{"n_layer": 9, "d_model": 448, "n_head": 7, "n_kv_head": 7, "head_dim": 64, "d_mlp": 448, "vocab_size": 2929, "activation": "swiglu", "norm": "rmsnorm", "norm_place": "pre", "norm_eps": 1e-05, "positions": "rope", "rope_base": 500000.0, "rope_fraction": 0.25, "qk_norm": false, "attn_scale": 0.125, "bias": "all", "tie_embeddings": false, "parallel_block": false, "init": "normal", "init_std_qkv": 0.0218, "init_std_o": 0.0218, "init_std_up": 0.0218, "init_std_down": 0.0, "optimizer": "ademamix", "lr": 0.000236, "beta1": 0.9, "weight_decay": 0.55, "lr_head": 0.00786, "grad_clip": 1.0, "warmup_steps": 233, "schedule": "wsd", "decay_fraction": 1.0, "decay_shape": "linear", "final_lr_fraction": 0.1, "batch_tokens": 32768, "seq_len": 1024, "doc_mask": true, "train_tokens": 236300000, "steps": 7212, "dataset": "wikipedia_en"}
MLP neurons of a small language model. Each row is named by its layer, matrix (gate and up: input weights) and neuron, and shows model dimensions 64-191. Each number is 500 + 50 x the weight over its row's rms, rounded and kept within 0 to 999. Numbers have three digits each. A neuron's up and down rows have the sign that makes its largest values positive.
After each neuron's rows, "fires on" lists the tokens most often at its 100 highest values on Wikipedia text that the model never trained on.

L3.gate163:459547446504574488507545541576485466492396407497480545482421516415440464563566509550531420527502499447504582527531413452412514504513529460486491442486482354502491497578507422485493526521514534371564417494530568459535402577469463475482546489495569409483599439510545526585550625446562584575463457455467500445479586483531561493508557556516537511426449606437498528493522426467568548556512
L3.up163:429586520553467386572560534480468465562494466495468510509510501443594422535561587449500487469438462600532523560586436464492449478517402536535509533530497501556494418600468437533497486554544512467513476481467563389486447504490452508476487422416571460475534515532499462613490584430457515503511518437426537468545514501564584492485491554464561493436446539480521463594492506488467416557505
fires on: ".", " was", "im", " r", " L"

L3.gate307:473438503524484567457469567483481507488520537535464469476398428544512549464500356500509549475461434531551471452492414555551488594506534473453486520575497490464520543476488516477450474496505524606549499506482477578560529537466517434541546497424440539552527517504477507464541523454461493399521516533427508580505567478455537594462511487483496494581531530491497474439506501463554486391496
L3.up307:471568399522470514484516438529522499426472534492511491390470446499533511484537551532454589519431487494539518485470484492564443530487534455565563584507509474421597518387524402532424539511551490475529459593446481521486502447488538504533482556449476492530498523434494478512376551486516406543470473509503522488471432512504493498464556503505444471519397412556478553660499532605460409480502
fires on: "ia", "ina", "an", "en", "and", "ota"

L3.gate25:473481597475509433430630475606559452462617490456475496514556445383459500496539477501417485518548518573595533459462419568462506505498565512555453455532477505543518428569536458478468488522557481515465482539413492422454468471508443545511480459475597488489518462469485449517480482450413466504583508564482563467483544487465494458454490498540525533575534554496464365492445451561420546501606
L3.up25:518544585457496534508528539568431541373553576606565443507512475405457465494543434473548440596587533561560488514479487508498493513453459462478526447442376553520518449455494475386515543462559457468553465498557539476485529542563487432536448495469535542544464457398526465500470505456482449449517469526512526509503470487517516498495475563580530502540403545492488552526561535514465481583467
fires on: " and", " &", ",", "o"

L3.gate192:540460530546557534469461446553536500485513520399474498450542561464558517354514430548549454567500586493426452437550464498473481524515551497435408507507462474490556546423526554470467538493484482487525412542593435567524587529500407412500530558536485515513481468600416515483521497469549482530472548527533453488525418428444492558412504535529441543534541478549536575450598494451498534440517
L3.up192:472371513568560487553560468505517540488528510396454539514552491497399462523464490519489411492478467625518494474575501493517501591479450470474584514412521529438537556439531536551531533596470458525500490619518515498472472473524505407523534483547436563522462572448496477454536450473428454475446496544599409590591470492433465587527455417499475619486467544512407516457626480481506506518531
fires on: "ol", "th", " Re", "n", "ast", "en"

L2.gate309:507503564506509524520373536558590474518494565487503522598550590479544513493475488528483483473486453451569498522412430580614505503552499579500518462540600576506543511553386522497489536593507469586479455475546535494491499517557582549564520441504507486465461478537524540474513511468557454484445482475548573510366474504520622595451560511546473421507548440557570536549514502527492459481390
L2.up309:467574551516435620488431514475419445415464584554529513504560517499521612426410531514495561520475509508576405486452469549439640512488452516495465484542513560576524413488496423549481485563472513535483532440494526641427514506533559490539458560480576475407529462458467516497459522473493442485482619542485510449529505493511466499577454478536545606435476510467550506568506503580552528490453
fires on: "ing", "ence", "x", " V", "in", " S"

L3.gate59:461592425471519480543498574565425481477497542548415461548532481440461525445589468602535473607487625512545505479523440561417451468541518449504381555400429473459482502457586519516528503514479552428448347477561525439535416441536431416523474558470519461438524480479469494574416510553480522555400473512493448460512517441421450491519418494505512450563445560506540533541545495507475477456487
L3.up59:554521472416509501522465438518348489497478401539554469540555451550498500515507474491496410446501536456498548509469382480500486446566417512478490515539423499561484429511531476503483500438575486431455448535592564500521418432468456562543501578525495407447491465576525476514468426521559510475541409431468442455593465382585440568540496529432617436621551509458531507467434475578500531492414
fires on: "an", "u", "a", "or", "es"

L2.gate430:535455422383495540409478513505432544538474454493497377508470527435416438509535498443552453477442516523548501416431485503481534521527499530415479386548485446523501385455527546436480516511490532482527361538600409507494578468476479497495535558530490558434555493484471467567381481541458556558495441519444435551516577477481507509403481509483426508524547618550538505509523401506511482523511
L2.up430:556417500508532513406383404479503556505498556505510442451446471534461566537572532563507443455614427525521553525485389511577674511475534485489431551497488552556505498542488515498529509492466506636591403487528481559510552468564442453498508469422494528516532501470542501509405530458577542526513511509482493459482518455465484486493540510488499580535531433505468548519490506538495498608475
fires on: " in", " st", " s", " pl", " eng", " tr"

L3.gate213:541455499510520474464568456512385538612417513511413461479471492439504547448532527478421539495519557542554470428491532543462445405615489595506442470460598487548487484494424520337440471555444499492524480514523447542535517565391457525478521450559561435537579487563415540480572371514562548477527503435567506491476609413560470510537494548618547504498568451401514535477473474465546495481506
L3.up213:423468467564534594410586515467475518510558496451467488525486490541444525558500512500459575450572532595568549478654538448478487612510390487479548584499489521454457529437497597425478395505466451442546459489498491501558586454472529509523525493529421526441585575472442508474531488456495576487486425468498541507478519486527448568529446412572555533530472419553466491477581528409542439574489
fires on: "h", "th", "w"

L2.gate431:431484512438546457539419488620560433572548552444498354407503513526394429398471516526522512432481554535496606476472509520489539552498499499572414534443519458465477473527561457526466514502480546425467538502587593442433578526497502504469388568477507519582554482576496571540468467449443500529475523540516439499427499535452444515515510434505516452471620530484498455531564470417579545579597
L2.up431:506451552530454461444497458597526526413426560490489509444440481536513477519460500542608527502410484488459497480547528530460446571483530433481474576475497547491449491495534565535522523464447464477454514516572569484478497562520495472485372483440467634516507484492507517535518514530588544530466404483468539490461433594471449512603439494611578432510476433433492565539462581458471480560495
fires on: "en", "a", " California", " Que", "ing", "own"

L2.gate369:534497495502552594509518514549532547489536495464570491554477575545461484421518482441585519514503547398445525555462500482530424495452486523448538504576508466549540433564474515479441460493482561478509453495444451478466452465432521554454467543470592359540505473508504508566546471571499603474500522555502475566524509462489511530428646544503476571544605493492466473436462483565431531471522
L2.up369:494402504483410510569480469528546554447482469443521510514462486545450509576504477478539520549572463454475528498516478531560463480511483483526410479517514508593514397488423597497541487454519448500470460403545487449423512485473576438537545489524532545582456546465571586542585447544514581529537487581477505532506470507510500488490536543498478569521541463518394502473468554464484490574404
fires on: " the", "ing", ",", "se", "ied", "ed"

L3.gate160:396507502437530544492497439510443495576555532375531456495446516589489441436520493503413537468555565557541460446471523433464645491455401470488447480464479497517517554477393511496472428470483495474508527608486466486500529533474463550484517474477474469477475549473475474498454541535551524498505500459580513434529464517576477503423532564439398450478501504460468494472479462551557449443550
L3.up160:383536483503477491544403523450518562502509615482493498434486510562523432510422479458495537441456414569473502507425417550536535486481504495536495452488475488491469609543436512535504497477446485517474545446541464449481544460495423506561517476450558555495411479477454422465478513538553490539474489476537606539560417619527467527412455581514464428533454382477443533457538546513561426546419
fires on: " |", " lead", " up", " min", "ays"

L2.gate173:503475549512421519501527525436547495586489545479486441517515516564516401578557419451468552444474555565480439532503449542429507549506485605552573441497457393481503510553533426551507493547498530550550469531515503515408486544573401530402585437424484523494530458503514494438614485484512476443463576531452466615481542548514523495449479465502492502496505479534454481482494468543518465429572
L2.up173:466495478487432478503494525434483506572487525558504460371526475495528565537543403411465512470476520540469467462459420472507438602517468481511587470503516406529571525519491536576513528529514511467459493504461510503443492528537421564480580427446450486547407481435561421465483546452515461563436479438515423524536513582523434402405467484498521554535444380517479540489499451588475462566528
fires on: "als", "ales", "ings", " Team", " information", " Cup"

L3.gate106:479532556523496475537531505566551537531567435524537541508557500484547449442554625565540490477489621474489568486574488434451505517511419472504517496468533500469487546478451462517448493605579604455514529530543553506539431525519424535611563570479493484462492561483505508542540531540508459468424495479519417515441581429580563450485568563443478482538453535529456465599421504418548490528597
L3.up106:517557413575363479448509610512556568481469475454497546595471472497559484512578496476513513476479561451475593493436482494507451485436444412535431454529562469446524466378480530439471569558536510419565484485544581425664401480444435454589505572511443430498456586431444478571549493522507525434479455541529537558506521530562571506558543459481577468586449485530507519541478482465457470445456
fires on: " |", "1", "0"

L3.gate444:517640526498526497516460493531494494404459546476478479523565546462449448353542479573414479571465513468526504513424469515479490617462443471441503352465438440505327518536434510378594478459528521350529409503531480549486554449416466520451456519514503422467559411481499461574459535443424550465477398484554430575502495480522514446531494560569441391389442624530460533536639464581501516541483
L3.up444:497613433508467505603483459481487506518549651483465506561521611498569481492568533504452536611549487493433451514489365602475532578431481500425523537547445569450523572469476520468550489484535467431524483517553497550463520466534553486512464531449562443511489554475491441537468601468466445463461483462443581490417434557516513453575567565529448505386446474607504552562611499559482523489414
fires on: "y", "ie", "im", "yn", "ry", "en"

L2.gate288:492558470489444538652457460483473423485422579365526530521566488488453524516566472499485521481566558475565525463473520537579463544446471478496579506499507501434552484475488474544511480481609563510559395490549526332575541451554534437452622457517529535576503528542472532507446491396526596519553458510520449477473504537419535545526471465428517535483416578495481432490543425504450501466517
L2.up288:489463503479427514548497480540498523422427586431541532535576481516517520525526535543551453534501492419546476478459459532576471544503455458483503480544554439554536558376540556496550551417511453558512428419577577304543435424571519454555542438550486626509424528451602550436454500528566521550442419414509472422475494505435493547614514421512611569512472474483453471423509519477421437488475
fires on: "est", "oint", " produc", "aint", "ern"

L3.gate326:480454501534474540552487501428427461539532502507536598443494517538479512481539535488506479368522537516524439514513434428550513535462504523487478512524544462465497486450437536532422470494573521577548530455497513470529409496431469587534602550525503486500458510505475612565544510450479462478559472525410528518485543463521455559435511536453606483475476499573476506515541445546424358514500
L3.up326:496581499571487572579559505487461527456493533499532508494478499527563445444484593511525504443498572430502415476525369382552505448500536494454527554474531516441504492468538513435505421562435504458522482520594573437566455494498483512474532445494470569510497452535492551581441603423603502435468415464529531496486447433550482499516438492441516436508482431475418611612498466531414507566500
fires on: " |", " b", "===", "ital", " Country"

L3.gate200:535436473506538537493509450533494471470540526379555485544500700488461450410572571474463470408510450455492466570487382497556566382491497561517537510447501581424542496530458392507484552632492490513559457526498574436454559466560483503450599418476481458505455526510424535490553492538549481545498506486494433526412456489452473543491605556446420493483469485413471528566438437556486478446550
L3.up200:446475489485469520468493509457572545532458606472547545428469627538486527470464519574551509479497492444430466510543367585528547444422545432510480592432440610413539527535508479517492521464544494532499417505512550432516545458610424563492472488401477510388393534420473472445544556542558476529483489482487509470408462468442411525522537503488445422538531430521479547598405438459455481515485
fires on: "or", "un", "ays", " England", "ion", "im"

L3.gate226:471502512420507527464460498516540477480511504547630512537461443579540485540460504553490453492513634593490493439465508484501509583479482482514518487481471455541565576474540536428526564498482417511458488539512435486528518545551392517442486511533538524466437588475507543580541486493531549600507404447499536485460467611534431610398496524537525557533528514431383491538501482526557489535534
L3.up226:501634469527571471387460547496516540495531595415584521571565491462469428502533466513512555526469578570478495407509420471497477517353507522550453476544372479546520472496518487454530530491555501497517595579450525495398564525501500460444482508524558565430475519462518487493509389536504528476458467484487533429527458518605420459518508549512553416422505456441404374498477520425449390448550
fires on: " |", "u"

L3.gate145:496501591486512547452485488539450514502493511505425540413500477481525502417503581513476482424517536513472503473471521444457558563482498450411469617493578574568470437412548564524503396512498496470495487481627577522543467548503452379519525499541469481449497542542484655536428443493450435450501480579487526483479588426490498449441459508490447573550468563493407574553497491510520454536428
L3.up145:525496488524536476526450549500534531462495516464402473408480570479491494476456527498515462464489506533550521494466506543561534466456528532412514444462542494449515474540499527577420346511498511407448473569581495560545631494644491465532542511462575543571385521485509523553541452449427475428357513456477550424506493482421444548496487605417496563496495443392400570430487483516421542512503
fires on: "em", "–", "\n", "ort", "us", "-"

L3.gate167:543493598522488498536492430543457515570481559543502538472485466535568533517456458485416498507488581527372467612489433550552495503502553570559529522553567568528565522508421459546546505459531445569438610529508556607459481579552510499477570505496544434573481496502534486447552495477568434442525604488419525495487467475556572442463553369565474482548546479438527436549477548461515580482530
L3.up167:670524641527501530405568529548589462535488537532528419476549491503516522428492606486463457510526523484527490570529510537507442431513612512503491577564484511449477393632421453497468569518555521520540477504467544481533519532448551530519521522534451443528581529486510604474552514580468608443556507532510524528535541416530575491527462529495579510535606531507419485598467553463448495529529
fires on: "o", "ra", "h", "ar", "a"

L2.gate340:443447474574512456505565451480515487486385462473492591600489572587520516495509463551595502526458536569475580565465412557436462491476490468498370443567554504430464465548544601587469418507482515583533552545627571461553439574527564521507527558518535516446486507553482520560505476618545513437408498445508616536474494434485506514521568434510574482567501499467507511509518524511427514521420
L2.up340:504509443495478551491591524537460540576489421463508562534491564508414537551512528555462518522466531533608574509464469496529571486532474449582418457590497500474604441618565390487541369458479579471471584491508533550567499578556508438500505644577454443517550522510511516550438507486453558510594528557457501388577445459571406473616538496392532475541495629528527478472487492486540472456427
fires on: "g", "es", "-"

L3.gate201:480474472480540570512487451544464469477458460476543451582492466472472470529568566550555392549538524501544517480555473492498523418489422544634432526465584541577523471533449434477508526553589482398463477530603531583513421533484532456514541568534501494499527424578495462584543462481479430493514446490554442485466602538588545435512590534542500459547575531497530479587389422538455506459516
L3.up201:485506587573541468499458404549545538327451523540500508444463458550481441549592538513569485506501512500446445544528386489483491471523535510530494493531539591528540519540492429633548560556569466390463506466625554525466492510570518461530481485427463513519451426529553619585541518489569493499487421441554549471430453522564526366525491529541526468546496477464491606623449549442454533549448
fires on: "ing", "od", " pos", "et", "red", "og"

L3.gate430:558539527495416462530445496526488428472540488457511487446482529451496489545462522600495420459465521415554448473535547480605497510516531598555555506417506499520506496477442396587524481533488560538466623559512513585500559539391505545429591545465549448541545482527483488497559543519445515521509490559561465572526414594547624548529556522474459616497551477491547473442472419488471643545588
L3.up430:464464550600414398524510390505497460519475464541461592434504537469479528544500482598512422465479456492485470547527555573673453486480535505575528530481597517495544542461477395587567546503428493588361591509539560513529436531485508531445591436369540497493525484483568502417583491498469487513467532565474533581447519537547595510598609456474464546536510492443638520565527542474445544536469
fires on: " G", " R", " S", "a", " V", "N"

L2.gate162:570492415515413470511507560533404488492439521499544502522478528527460467582455506489477478407382441452465547576515369487485512509435478431446591438480540514469498508414516538571559592459470507463523492541533541459544457494523495471503486470454444445537463451439507549556550541459483512500442507385486435476553549434365493472539482418582503560523463540477459509498459503554403443434495
L2.up162:493546347490566533533586548525401445470482502510408522480523467419473475452449425450458468500564480513543565500483497449423440456474369463449486453422470525504481507545592538448497496375509490368595449533499516466533526458542521445474433627494473477558520492470488527543424505438480570459491577496488436520522536500396332494513466471504502501559519517496573623486595462598489521474495
fires on: "ploy", " econom", " K", "ig", "og", "k"

L2.gate399:472438516524449593453548447490542526466532469415464398431437469525553480538509430479459520387526373496462510490484555575507481539509627504540556463518550491552467514448508536386488463506530462542619571548483375541447601452390578496404451493460499492546497529536508553410561494556436493468509509537478497537516533533450492565517492453485489586395467493486555501495577538510464537401626
L2.up399:481537394453504531416550529555520683390484487443547457540470517535445480544520447622532431541467495424509503456445526433467458554461496444419489498503460458490454545520604630416526488438454515466523515500495503461481469461454467430416476540557477484499531556483520469539433480470512505554561454476520486509515471560566405524516381397512581498541525563444547546434627504466427543428508
fires on: "h", "overnment", "ative", "ural", "r", "embly"

L3.gate210:523540492442527509467429554575545451455487549533395445457513521508559407476473526505510522482482486499532555488586450493414590555474465513447517506462526541406455452498476447443483476578513557494484459457460482457483538483523438516524524486476491460461492555520450470522486559514499582458442404434508494497539508499538551383511481569562463397458457526445546508566582507590555447476560
L3.up210:416543520360434413515482511553529499531547467537533435517495439478505525504515461536489546513505598564385543536472484515521360559472585460563511504425517486467525440538599613554528529446451495422482480452526556484445544443541418479608463464547501427513504589613437520560460475401533553492467479544459520557563523462564512406524574474505621510495447476489543522499533568445499497477501
fires on: "im", "erv", "us", "y", "ig", "aj"

L2.gate65:567514489603484483491501486472354524546573524537455498503578532491551470537513501469639557553491541483446419533503480539476410457529502540561412502423419535432455510482568493463463508509526521459486508471493528508485431525417487515445549452476617471515423551520458489470553552462526542457571407479467551592573530498481609497445540479507444510460533451570438553502411501500484577564613
L2.up65:526505509440498520551501492526539487592536534546628501466502548421555522378449556418546502460599535414459446515499494477523514481435609558438497509485527496501476470532495451565401536571508519464507470514534470485438496536515528505545603450508582486590595476568506550493560431539562547520435495490505454462483566425494535465438655530430451507490495456450499517570496450480490466486499
fires on: "ab", "ar", "a", "av", "j", "he"

L3.gate292:535483538531511384577479528579578503490484515384468539477531473400480467470494522423458513609533519531479525549475479601543462521451519564613419476569532423544554455516541515466527510451493499463509504465484598481515508468476475473516461592544502422506573535472529522568581500467460514510460573554428495472454528481493521495480551518514493463596461534505552467414483400455601471498452
L3.up292:505526565524513503459470498575540452506453501491472498471550577438465421472517537477381432525463544519499531468485448517481484494505489535541470480434467361531477443477509452399496419527530525609509488470476516480508399545454483542429518606536558430539475481532325610517553456420377527488538469422503505558529567526459556427524501412501490474542535539486392452542471386524537514502602
fires on: ".", "2", " of"

L3.gate321:459542458529541519554486511490488527463482453548525466516449496456456491480451526478498458427478563529442384455580496533550470547537508488495540511454468594487540536505548532523476495506574613500426497520494488559522544465570426500457598462452472560425475526496419466490375492535552511478524579582534471534511446520505503474486569421481593574550436539546532558414508477495458501573446
L3.up321:509502433489532450557448611520503498444494536577663524435459576427462463536516474479517510491525478514487496500460522479507468546576486482463605453434515487466527563549497440542486430601470507546476554513523427476494554479401399539418460537437533498473536527411416430420379541437472525468571587540484484511538460489520540506526580481531515573530461498503512559504469507496477526514469
fires on: "==", ".", "h", "ative", "ics", ","

L3.gate107:557515513421580502527472476550473533435521479459527531572489654423493424490457515485486535580459587531560470512559500470483531515462543424463487453583468541506450537502574513584529412449470456522526522581490477466546497444498429492436470461522498410466460460528448494557570487580458495377471525474452521473527453548503555527466500451520579504449488514440492468554454516470449486504493
L3.up107:563570447463555495458557498543493529507543494540575451622442528493399546509411421491518534404493459640460442483570522388584465633514487463488574458582420460450461463528526497489484499560412453459509446407402499457425540509474484474540521508384445596576578584531449455450475458479486628512504477605470504486569502440456478497561551463517567570557478476664488522512520541464450498486481
fires on: "."

L3.gate311:437478478464492545434495496561562506469478532517653543491522549406506520575528502432447543474504526445532493501417538584534605551491539606484445493559545570553556450431384498553490480492521549506534403437507399539549480455385480504559556497496566517596481499551523477533539460542554472461463382447581469533460468487498506604416474580486471463474564555471523529477486449422511469490485
L3.up311:425456398474464457468443495441461572489401475416518454503457497506400421564536532557549558408506559458458508492535549354515560534471459471456418556421443510534368520500483498407567503550485452506510482339402522520586557414525414543520498503589529570495474535491476563423449512630438531558475498508467513533532568473570499548490522481471460494479481600563407509554513482483568446497499
fires on: " st", " w", " s", "est", "st", " t"

L2.gate57:518458491500498450563492397502540501514509549459572524462513521511527393487551491495458437529549510501503482596527506495524452378503544491581499532465499463457443443546396488455479477502485535477485617560435447559443400504405506553444565434543565464556535512503491500473502492578555496564473556497541458578528526536542570520396501505519439550496538487488562452442514489482515514433649
L2.up57:433446525523448449478476435532475457495487449524505531581464559477515567553528387541472503414531523475478461548492423482510456448455546447560467516441508494401557444478535486583538440545434544500528464592535357545524532526462543387499514555421524526524592456497538540436484553504562565440459560527584434544472530518499503546448617485491479463571473489503486497445514428540460519519544
fires on: " P", " G", " A", "ay", " R"

L2.gate301:467511559510494475475451536502451382471485510515524453469543541409461518413491641481547496494472436461565475549560472520491504515506459566482445471478555570554431479483536512485606489615526501492526475467486539480395444531509439484509505515523492507474455493482551672561495450548476530483518468492470462475423535486562499457486482466446500476538456517417467619640447478532502474527596
L2.up301:510482542508508572511477505493445449516448537435478527493431497456557488514445501484536483483426425547410499520530481466508429511523382535525448453428501512421487525476545489531494464565424495357523514525449446517429543447451389449430490488480518508520513569437474478559558501529504568513474488545496510544344461437494536517442544545531483464542504488482484599534509498510486482488488
fires on: " (", ";", "\n", ");", "ch", "D"

L2.gate113:474373416475491560502508467505357402523591438471451530438448465463481603449496466503514484485587568576481520485498513465508550585475468571456488466510511537545454496489498538495414534614476528441539473474517476481499543526426449467513522585471546474503540527475496552454530523470560451497543533525521537406472554472429540533515519521573426565537493568497453491532513413579592558536552
L2.up113:413487555481394505519492484549414526474543507542440535437453512577498552530513454497577498493539528507472444486513466497459546547498503576438444458506462561479548476496552501543551526582506427448459441418570521418456599545505472442534488475446505488564491574499535543450507501432591422471526465525517502475482550540370410429548467526473455530614447468443502544560500456481497542519498
fires on: "\n", ":", "i", "33", "us", ")"

L3.gate5:492462585501467391416446479512517561420516507591511485440462459489490497532389534554476472471416545531469434525489486490427556591471523565531536464471514513475508466503490505427541508487472472499593526545535453449449551459530447427502467493531500541476497468469446524434589518529515539541507426504582559485449408556462566502420586546575499583499588507477469436467553536553446467454465
L3.up5:449515557567482508464417356487443525530423612475506454460517497530388497510581574510417605491522554523461537466501489521505561487405433455471531512540445519536439534439533525498525567484506507530455540516504457603493507445486458504418510527495438595368487468503493517480443557443491517509639503527524521481541456485569540500485527483545514504540499548399435509466490484578443427467552
fires on: " |", ")", "ar", " Island", " activ"

L3.gate372:472483508493515463502489486526429385524469511493472543506505486443480533508474522557407422545579559500489571456477489545426456408507550518607487479583527453551426407508527492378534557474546530442466531415413491513444450491515485533477463539460485453523541485504495449415485468412436472564506524469447544472487613437427541433440480494561443510501471604508453463473497436518572514529519
L3.up372:493594558542497506475461414410598522430521463511562656561477482555523531525457486487516436462517548473589470526470491479539555541523421494492484581471558467499464432432501490463455562487503510448555339450547542474452478603494447545524434494527465489534573478443461458464540514450476483451517518538499472534516450475414573514460477426565508548593498473466492474531563462479505450535513
fires on: "1", "0", "2"

L2.gate275:429421428349507580473632542521454470486509489454498434599463562506458381533416501395447486498504422547484547507482511548437507499510520603491481448489477424586483465572518446453499511525505490571467495462469517537416505530522501501555476491450513473484475482494544482517554516502579502512557509384542514534500530575557516465553541540473449502348512573510485546450518506441437543508636
L2.up275:502552458448523562538588571423452528547462506573533449542543476407548507494553497527437517525558444572517544449487594559505435570517427516545446502407513510555487516542621560416504492498460466510477405482588526555513489462543484445508451490412464445460533445444500459549480488439534501488442424444522521509486546603596488542520487439452478462466559483541458594498565487527554475501528
fires on: "i", "ique", "ena", "ini"

L2.gate292:477488486472476511455585492512406464540458499472450545469469449480620496468541574432488465373538444504414479505495492445500645414514540482468532542462600461522434553440483404566516586450457558536509471520579487403462464463451656499495528460509543510510454446438514537568440553460516396501440473512474495413544501477507491459547575483500434448399505529445521579587511435490432529480467
L2.up292:439515450501527538432558431563522407467600528440453534488474441527432392496536474447466556465547549507469547529408522451479588600446490384440470467472582497538480637436506503429538439421481455559578490490544458429550546494428452476488427558443479494512540537487503486511558543489469528464504496524488463446494509447524427554489538410542372606461465513486457480465568561489560423474543
fires on: " short", "ig", "k", " port", " White"

L3.gate26:481584489477553535479513445460502470514544675548467576496552522476493521427479526464461484481532445518528517587538515523475498498458479552525522476405538464477486406587479376428465503492489544496494502489504581570534544625570527495458491530435546429485410475554479517496565537520468531495480496540502473429498431500500549557519521436480504557503588477540487474613548512451366547504510
L3.up26:551553532565541410458515477495575496597459508574454570465530510496543571418468447563509487588485545500570471590474508522429468454476525481525546500507495538570464410561453497555549479440507541439512460441505553465508409627456592593395467583420519506383589466469479457466529500479515540571488591483465408462566518540556479516442458573506509473642483445486569524533483473520490542617498
fires on: "l", "a", "r", "ev", "ra"

L2.gate175:416457497580491469474525501505532466461483566389462514517568488499413402514484504449523524436474449516511582465586526409511527467423491405532397537530512530436415546423490528464523448615521530474497477513598439455551482459462484508550517526513583491497507417491474529412432505487462531530436546563549500503451619393562536467511527503473475454454481568576456509480495492546514503473512
L2.up175:621459499501495371458517493483422462400495501474496491500516521566546428482478470465379480467505440533396480523493498563522429549535523494560549401444412523360479478551565468474507511575472488396483611562509512459525509532520389516539510470377507457585464491485441389495555511428415578489509474580488537608531565488468457556457582523571486563505508465484466456430450523546514494447483
fires on: " (", ")", ";"

L3.gate281:540562458501565550480496600523506538471506535544455462556524489561511501518536498474494533498502565509541552502504561447482525539506445546543516480509412487502424470406461398393516455566475351464609516502536519586545556524403508497509442570488589512487494512418489460459414430458497486554431459577473492519492478547540481403445509544531462489507548518498503552403496529448528495485543
L3.up281:395471571473478524513606479449409471487578479468550516521548459548498571584498527576576504508575541469545510495462507475553525431458507514562508580586524470574464561516453505423473556453437513558535523518454534465524503478465535511502517517469538656523524552449472574446454520552438527549437516544496464556541446399430526556545502444501526523468573502465435419422447483438519384451539
fires on: "ach", "am", "u", " ===", "b"

L2.gate77:420548399470491591473547468499532406507529482428511465410508547468487481553545520434472475390505487528580527515458575421498512536462518506570509534504457451486555473600498463471447536562487522510533522549386527522423532548472516630548468457485545421549494528452455499444527516472510474500514503549475420498517575536521590479510483506430434628436533513511497437453535532521425510445583
L2.up77:436434436487472583515520517441487513500464462447554505463452478579486549609476504515484551422446577462513479540474614498540501478484501484538606526553441391555563565518498531435497535485587486619575528585450521554493484532545456530588460485415480494536444530472509488481435541388516492570507480452480525510553472517554528461491436517437510604499529437459535536444426601536470478536522
fires on: "ations", "itions", " areas", "s", " information", "ales"

L3.gate259:509490504522482497482517500420510564472557489584540485419428428610549497474420469521574502463417446569399431538523503427537483562463509434471524477472510405452469582478470540481549522463530538568556542481435492509559416465530561474526498365518429576530414506475468520415590520451512571486414458454506571437586473536537414599544391471523547464535482503515512456594590595442491377417408
L3.up259:435436566520484520373401467575463616406551491589568561516453409511573540549463501487485536477487561470469462455499484519479432538546500475461605467472478517440546515524512544433454575542494433487564473513504474501469641459499429462534507614465395493436516488481519405479481532509446494498483475584558472522509503494430516540554511526604534509555458479572548463465481476507454416592465
fires on: "or", "and", "all", "ome", "an"

L2.gate106:583511547559503468447529463521471538582520527520566439432515540458535481527543512457430507590472543514562551541512514551472584514498563485549424450446459620502578449555425500464458501589528596508493498388493608479516493526557506453497512449481508502516532525454501511436517519510456480406550504536472516527526508523544554472603514507565491439442548480534486411496609475499576495522467
L2.up106:544509593508390398503543489502507542477405512533497447471427477564510486613518455504495473582443487430515481493461549519467497498522557436512522521514518588509489495509432575507462567482566500549427517419555551472528505467535535487445495407494380545526516527432525533450480461505580487468509468491453651512500411524498519467576422516584586490566484463509510508563560583460533446561452
fires on: ",", "o", "own", "ae"

L2.gate398:524503435452449507488445495472419377577450637588524490572458520475489554447470536455492499444462487514510371573493471509542578479519528585444496453436499531506453475490536339501565493471445517495490542449443494487444541526479487515623518447479431404501467560490516477474537546486503448518578462467485451593421569477554471385484544632485508555465482495478497587488403464531428509501615
L2.up398:480467539435458535528482486494466455538424524506584515462494532446516493490471589462535460448458443462480491489517443555580461545517490549477420564458500511679492465533500483593470536578451513585542441374517523449468433462583521481512535568421462506526515440473604626574532554478515470515471487474503460465414554498594501564501519547453536476478466517441423600595432458511415570587506
fires on: "ing", "et", "y", "ound", "ot"